Part of a small language model's weights.
Size: width 384, 6 heads of 64, MLP 1536 GELU, vocabulary 3212, 40.6M parameters.
Training: a variant of Adam for these matrices, 322M tokens, 9818 steps.
MLP neurons of a small language model. Each row is named by its layer, matrix (up: input weights) and neuron, and shows model dimensions 288-351. Each number is 200 + 40 x the weight over its row's rms, rounded and kept within 0 to 999.
After each neuron's rows, "fires on" lists the tokens most often at its 100 highest values on Wikipedia text that the model never trained on.

L9.up1496,164,150,198,248,204,184,145,163,136,141,202,170,171,264,214,177,239,216,196,144,282,202,211,232,246,163,200,174,159,220,228,229,163,142,235,103,197,278,208,177,215,181,191,168,190,220,191,153,185,250,129,213,237,192,181,210,263,255,129,289,237,207,159,143
fires on: ",", "if"

L9.up1396,174,165,187,175,235,208,102,241,193,196,210,170,209,285,236,219,169,250,259,118,211,184,193,216,226,161,190,190,149,205,189,169,187,162,243,149,215,186,254,230,216,120,170,147,216,197,173,179,171,218,139,175,204,184,197,215,253,192,206,242,222,209,196,218
fires on: ",", ":", " –"

L17.up1051,197,229,192,193,202,157,215,270,155,145,174,176,195,162,171,239,223,217,230,92,215,178,174,199,161,215,292,191,234,174,167,168,159,153,199,161,219,206,157,201,232,214,200,208,113,181,206,228,303,215,198,177,262,140,216,209,205,203,225,269,176,185,215,198
fires on: "at", "et", "amb", "h", "att", "art"

L9.up1077,187,174,220,224,198,195,168,218,231,245,174,140,219,216,245,142,163,202,241,181,262,252,199,154,193,155,136,256,146,217,181,207,161,241,189,149,123,130,199,244,228,140,154,192,106,238,233,241,238,144,238,179,189,122,159,169,208,131,141,156,225,174,193,280
fires on: "ated", "ed", " in", "ations", "ted"

L9.up237,155,221,193,276,215,213,170,215,128,148,266,196,172,239,296,180,195,276,275,122,236,203,227,246,186,203,187,165,102,214,204,226,176,313,173,177,182,193,227,209,254,194,153,157,196,232,142,244,145,184,136,224,277,220,192,211,263,154,98,220,222,208,146,126
fires on: ",", " &"

L9.up648,205,205,158,169,197,208,193,134,174,252,256,203,252,165,252,154,226,213,171,151,174,172,257,219,231,202,157,193,170,170,190,205,231,190,196,213,157,126,213,177,176,255,196,167,209,232,245,238,132,183,147,105,190,147,132,175,249,150,174,215,217,227,222,222
fires on: " S", " in", ",", "on", " by", " that"

L9.up57,229,118,219,173,204,176,221,208,177,198,156,225,206,206,190,207,232,198,139,226,145,183,199,220,227,194,194,259,185,214,247,140,277,232,228,141,142,169,141,222,188,194,151,159,119,232,153,220,212,202,156,209,215,149,215,258,233,156,231,195,230,234,185,202
fires on: "3", " |", ";", " |\n", "2", "8"

L10.up1247,149,229,206,166,147,172,194,223,222,196,281,215,203,191,255,262,212,199,231,238,243,140,215,268,222,141,169,153,199,205,122,206,253,223,282,213,276,199,209,120,196,125,178,185,211,149,218,218,181,241,210,146,162,193,180,241,225,253,227,206,225,212,179,222
fires on: " (", "A", "0", "I", "N", "in"

L9.up881,72,186,208,254,228,170,197,215,135,218,198,175,222,216,258,144,196,180,255,190,233,210,225,230,174,244,222,196,165,201,217,217,132,230,185,160,232,123,188,241,165,185,232,212,169,136,161,269,215,218,169,144,197,216,192,195,237,198,214,189,255,194,136,180
fires on: " St", " T", " War", " H", " Sl", " F"

L17.up726,164,215,170,184,225,173,152,141,176,147,152,163,236,224,205,139,131,189,227,199,178,163,205,227,218,257,219,226,142,186,181,181,247,193,238,249,175,102,186,162,161,200,204,191,249,185,252,281,223,224,68,192,171,250,165,287,230,157,222,191,212,195,170,283
fires on: " S", " B", " H", " A", " b"

L10.up486,172,287,168,186,120,232,156,187,124,153,209,192,229,158,152,167,244,192,185,204,145,183,270,165,262,259,190,203,209,236,237,200,193,190,217,165,163,157,157,152,108,316,153,170,227,243,198,188,149,200,184,155,258,164,166,147,250,195,269,192,248,254,231,241
fires on: "in", "on"

L17.up1076,200,188,261,209,184,143,232,260,183,275,195,202,172,213,220,140,196,180,260,195,152,233,135,237,204,225,248,225,182,202,176,190,282,244,218,144,238,280,225,131,194,229,207,92,175,294,259,220,255,180,263,193,234,213,191,149,176,249,292,147,196,246,159,194
fires on: "g", "am", " em", "ig", "m"

L17.up360,233,155,263,205,177,157,217,299,90,195,220,174,248,177,153,178,193,208,274,159,166,212,77,213,205,256,209,190,177,239,216,226,168,234,210,277,233,277,273,198,194,127,205,201,177,203,180,191,249,216,259,204,165,186,244,149,219,265,193,175,243,215,135,203
fires on: "F", " f", " sh", "3", " sc"

L10.up549,144,140,213,121,181,217,199,221,259,224,223,161,191,194,239,236,176,199,235,207,276,180,194,216,218,165,133,232,262,194,175,151,249,275,234,272,139,189,190,181,183,164,175,182,198,209,162,208,217,190,154,107,223,151,190,233,229,244,166,189,270,256,196,168
fires on: " –", " -", " (", " |", " ", "ing"

L17.up121,172,183,217,176,177,160,263,170,192,195,110,205,173,228,242,233,211,202,214,184,193,234,150,231,164,286,227,182,167,199,253,125,260,217,216,185,126,208,277,157,183,193,206,189,193,176,138,190,220,221,179,200,283,203,160,202,284,185,143,171,237,203,94,233
fires on: " St", " sp", "st", "St", "-st"

L17.up489,189,193,206,195,150,136,205,206,167,232,150,240,209,174,190,184,170,157,192,211,192,216,232,264,208,189,201,209,196,183,218,149,278,202,254,237,150,179,240,179,208,166,226,194,216,150,130,216,219,194,139,178,207,159,166,217,153,224,146,248,259,225,170,164
fires on: " H", " St", " p", "st", " h"

L10.up220,204,181,219,162,201,239,186,166,144,177,285,170,281,216,178,277,230,197,215,215,269,95,196,260,196,225,184,206,259,218,196,159,209,222,197,225,246,123,296,158,230,210,239,203,201,197,210,198,224,202,214,240,257,233,192,205,206,248,217,186,230,192,159,186
fires on: "n", "om", "e", "N", "en"

L10.up1069,157,218,164,206,189,226,111,164,151,233,198,207,207,202,230,209,169,220,224,205,197,201,280,232,184,193,137,307,157,229,201,137,214,253,165,124,176,162,152,193,224,271,171,193,225,257,184,273,234,191,159,199,159,180,220,257,225,122,250,197,225,204,145,268
fires on: " K", " S", "h", "ya", "ash", " Kh"

L17.up31,158,263,148,231,222,175,159,219,186,168,123,199,206,171,171,189,170,197,168,208,207,182,249,243,186,232,209,309,165,163,285,139,196,199,232,185,156,168,153,226,200,243,187,210,238,152,227,232,197,219,134,180,189,190,219,241,223,178,244,224,193,193,160,246
fires on: " M", " S", " Ab", " H", " K"

L10.up837,209,208,216,124,185,259,212,159,171,196,254,210,202,212,235,100,231,198,212,174,184,221,239,204,306,297,169,200,220,245,275,191,165,234,233,177,239,225,231,185,218,247,227,135,191,195,249,186,183,171,158,154,217,107,194,156,209,172,258,155,220,187,165,161
fires on: ")", "in", " it", " an", "5", "on"

L9.up946,202,188,203,196,185,206,213,237,182,177,201,183,200,219,236,80,233,253,179,154,262,213,204,229,166,166,219,143,197,210,166,270,214,239,218,228,123,225,181,225,197,222,175,184,201,218,218,198,198,254,217,217,190,241,244,191,233,195,173,140,186,83,169,238
fires on: " |", " and", " continued"

L3.up971,236,191,153,183,161,207,69,189,87,193,149,187,287,206,172,145,288,201,213,204,154,237,193,223,211,279,221,200,167,263,176,168,154,237,304,226,145,134,187,193,259,156,232,221,242,183,211,155,251,223,191,124,198,194,129,205,271,209,249,201,210,181,174,244
fires on: " re"

L9.up543,165,221,200,256,169,210,192,175,187,163,190,190,225,219,160,295,244,216,171,127,230,189,191,203,206,172,142,238,207,245,209,156,199,226,208,208,259,195,178,164,230,166,198,219,160,198,198,233,253,142,165,245,209,254,187,279,176,187,237,251,271,259,166,215
fires on: " tra", " Tra", " tri", " tem", " sup"

L9.up355,201,142,197,169,180,147,206,233,174,141,147,133,176,194,248,125,223,243,135,159,183,176,204,191,242,159,188,268,192,211,164,252,171,191,233,239,236,129,175,249,238,195,107,100,215,175,183,182,151,247,212,168,120,175,237,164,226,195,153,242,162,122,232,297
fires on: " and", " of", ",", " —", " now", " as"

L9.up191,205,116,221,172,188,171,229,184,277,234,273,236,221,219,173,220,207,215,168,198,202,195,226,243,213,196,171,197,230,240,289,162,236,276,275,207,153,209,225,190,205,190,217,177,204,217,186,209,191,111,214,181,257,149,218,231,182,224,219,144,239,231,193,182
fires on: " |"

L17.up808,175,193,202,229,192,194,169,188,159,200,195,165,239,177,130,155,218,253,197,192,220,219,201,260,240,292,198,226,165,223,218,265,202,185,242,216,168,171,193,147,195,182,285,206,207,165,193,146,154,214,186,207,184,159,161,240,239,222,144,229,291,185,217,244
fires on: "E", " re", " pre", " E", "A"

L10.up1378,234,69,196,135,187,213,229,220,236,240,264,195,232,174,239,261,249,208,234,240,267,179,218,246,222,195,125,245,147,234,224,175,182,263,232,220,142,211,173,207,262,143,176,189,135,218,208,230,194,161,94,142,185,117,262,201,223,168,197,169,216,240,172,214
fires on: " |"

L17.up1511,256,183,204,253,208,183,187,211,197,178,202,223,238,175,199,167,99,187,207,198,201,217,178,228,200,152,194,195,162,208,175,196,182,157,196,116,212,181,229,184,181,206,209,213,103,218,207,219,242,205,333,209,238,233,112,158,212,262,235,129,254,190,243,146
fires on: " a", " am", " Am", "g", "m"

L9.up1272,263,223,194,189,202,193,207,199,195,145,287,182,236,160,149,207,254,207,225,206,210,173,206,175,244,282,184,172,257,184,239,172,181,190,152,217,243,224,227,237,191,303,200,151,184,233,198,132,214,179,197,244,238,186,267,222,189,265,199,164,215,199,243,168
fires on: "in", "tt", "te", "e", "n", "id"

L9.up273,187,185,158,258,170,194,110,218,152,164,270,172,233,190,197,231,184,183,199,191,255,120,98,166,219,159,174,156,267,218,181,229,262,240,218,187,212,156,258,221,112,209,211,212,154,209,201,280,240,130,206,183,218,227,172,182,133,249,206,190,233,112,161,186
fires on: "ub", "ia", "ok", "up", "j", "ob"

L9.up1230,159,158,171,185,226,205,191,185,139,206,233,152,202,248,272,93,194,308,187,134,179,225,285,257,183,232,173,236,212,172,126,237,156,168,228,127,195,219,154,188,218,212,193,224,186,207,160,174,138,247,249,264,258,212,206,170,248,216,174,148,243,73,187,205
fires on: " He", " and", ",", " season", " Records", " Pre"

L10.up1255,261,134,212,193,215,204,159,238,215,219,193,214,187,204,223,235,223,233,219,215,223,186,168,136,210,239,177,243,72,230,289,230,180,226,236,141,207,121,222,224,185,194,162,156,170,233,153,197,128,175,173,147,216,161,199,212,225,153,191,171,224,221,234,190
fires on: " of", " |", ",", ":", ";"

L10.up454,197,217,206,197,142,205,222,199,109,199,203,212,239,190,178,222,220,167,167,209,135,169,244,202,230,213,196,233,262,196,189,233,188,220,243,209,227,200,296,223,174,293,162,211,186,226,230,206,257,268,219,185,217,178,183,181,195,202,258,202,204,216,181,162
fires on: "on", "re", "ot", "ote"

L17.up1406,208,196,193,256,191,195,125,246,146,232,219,198,204,175,273,155,234,221,220,206,184,212,241,203,240,173,234,190,141,218,244,159,251,296,232,166,238,166,245,179,242,172,187,194,169,202,229,201,159,219,228,220,213,260,201,164,248,193,157,162,250,216,294,154
fires on: ",", " who", "A", "I"

L17.up127,195,181,203,214,218,200,190,216,192,193,246,200,200,199,260,211,262,227,213,222,216,189,275,208,290,156,159,195,213,222,174,152,216,164,254,182,199,219,184,136,244,191,208,166,212,130,329,214,120,172,199,203,151,137,277,163,199,257,236,264,217,188,255,242
fires on: "0", "at", "in", "al", " Smith", "s"

L17.up426,207,182,238,127,177,255,193,158,129,155,237,196,222,239,94,133,238,252,179,185,131,212,189,258,206,194,178,134,254,275,194,165,142,262,282,144,207,196,196,206,203,242,179,122,220,137,150,206,152,224,224,239,232,169,228,135,199,165,208,123,157,193,192,223
fires on: " cre", "r", "le", " series", "g"

L10.up1194,254,174,212,107,220,172,190,246,234,205,288,184,188,177,125,227,223,231,213,202,206,185,234,201,194,186,98,199,221,186,188,210,215,268,254,193,93,166,175,185,224,242,123,161,105,217,231,245,166,196,151,148,197,113,203,199,206,193,194,144,201,174,221,215
fires on: ";", " |", " show", " /", "\n", " as"

L10.up690,233,127,187,216,211,186,173,201,225,239,225,184,251,214,222,169,180,256,245,216,245,189,232,193,200,154,152,288,132,287,200,247,193,219,186,195,169,245,169,225,210,126,253,172,177,209,193,256,245,179,136,89,193,103,183,218,196,196,136,147,251,214,210,208
fires on: "/", " |", " /"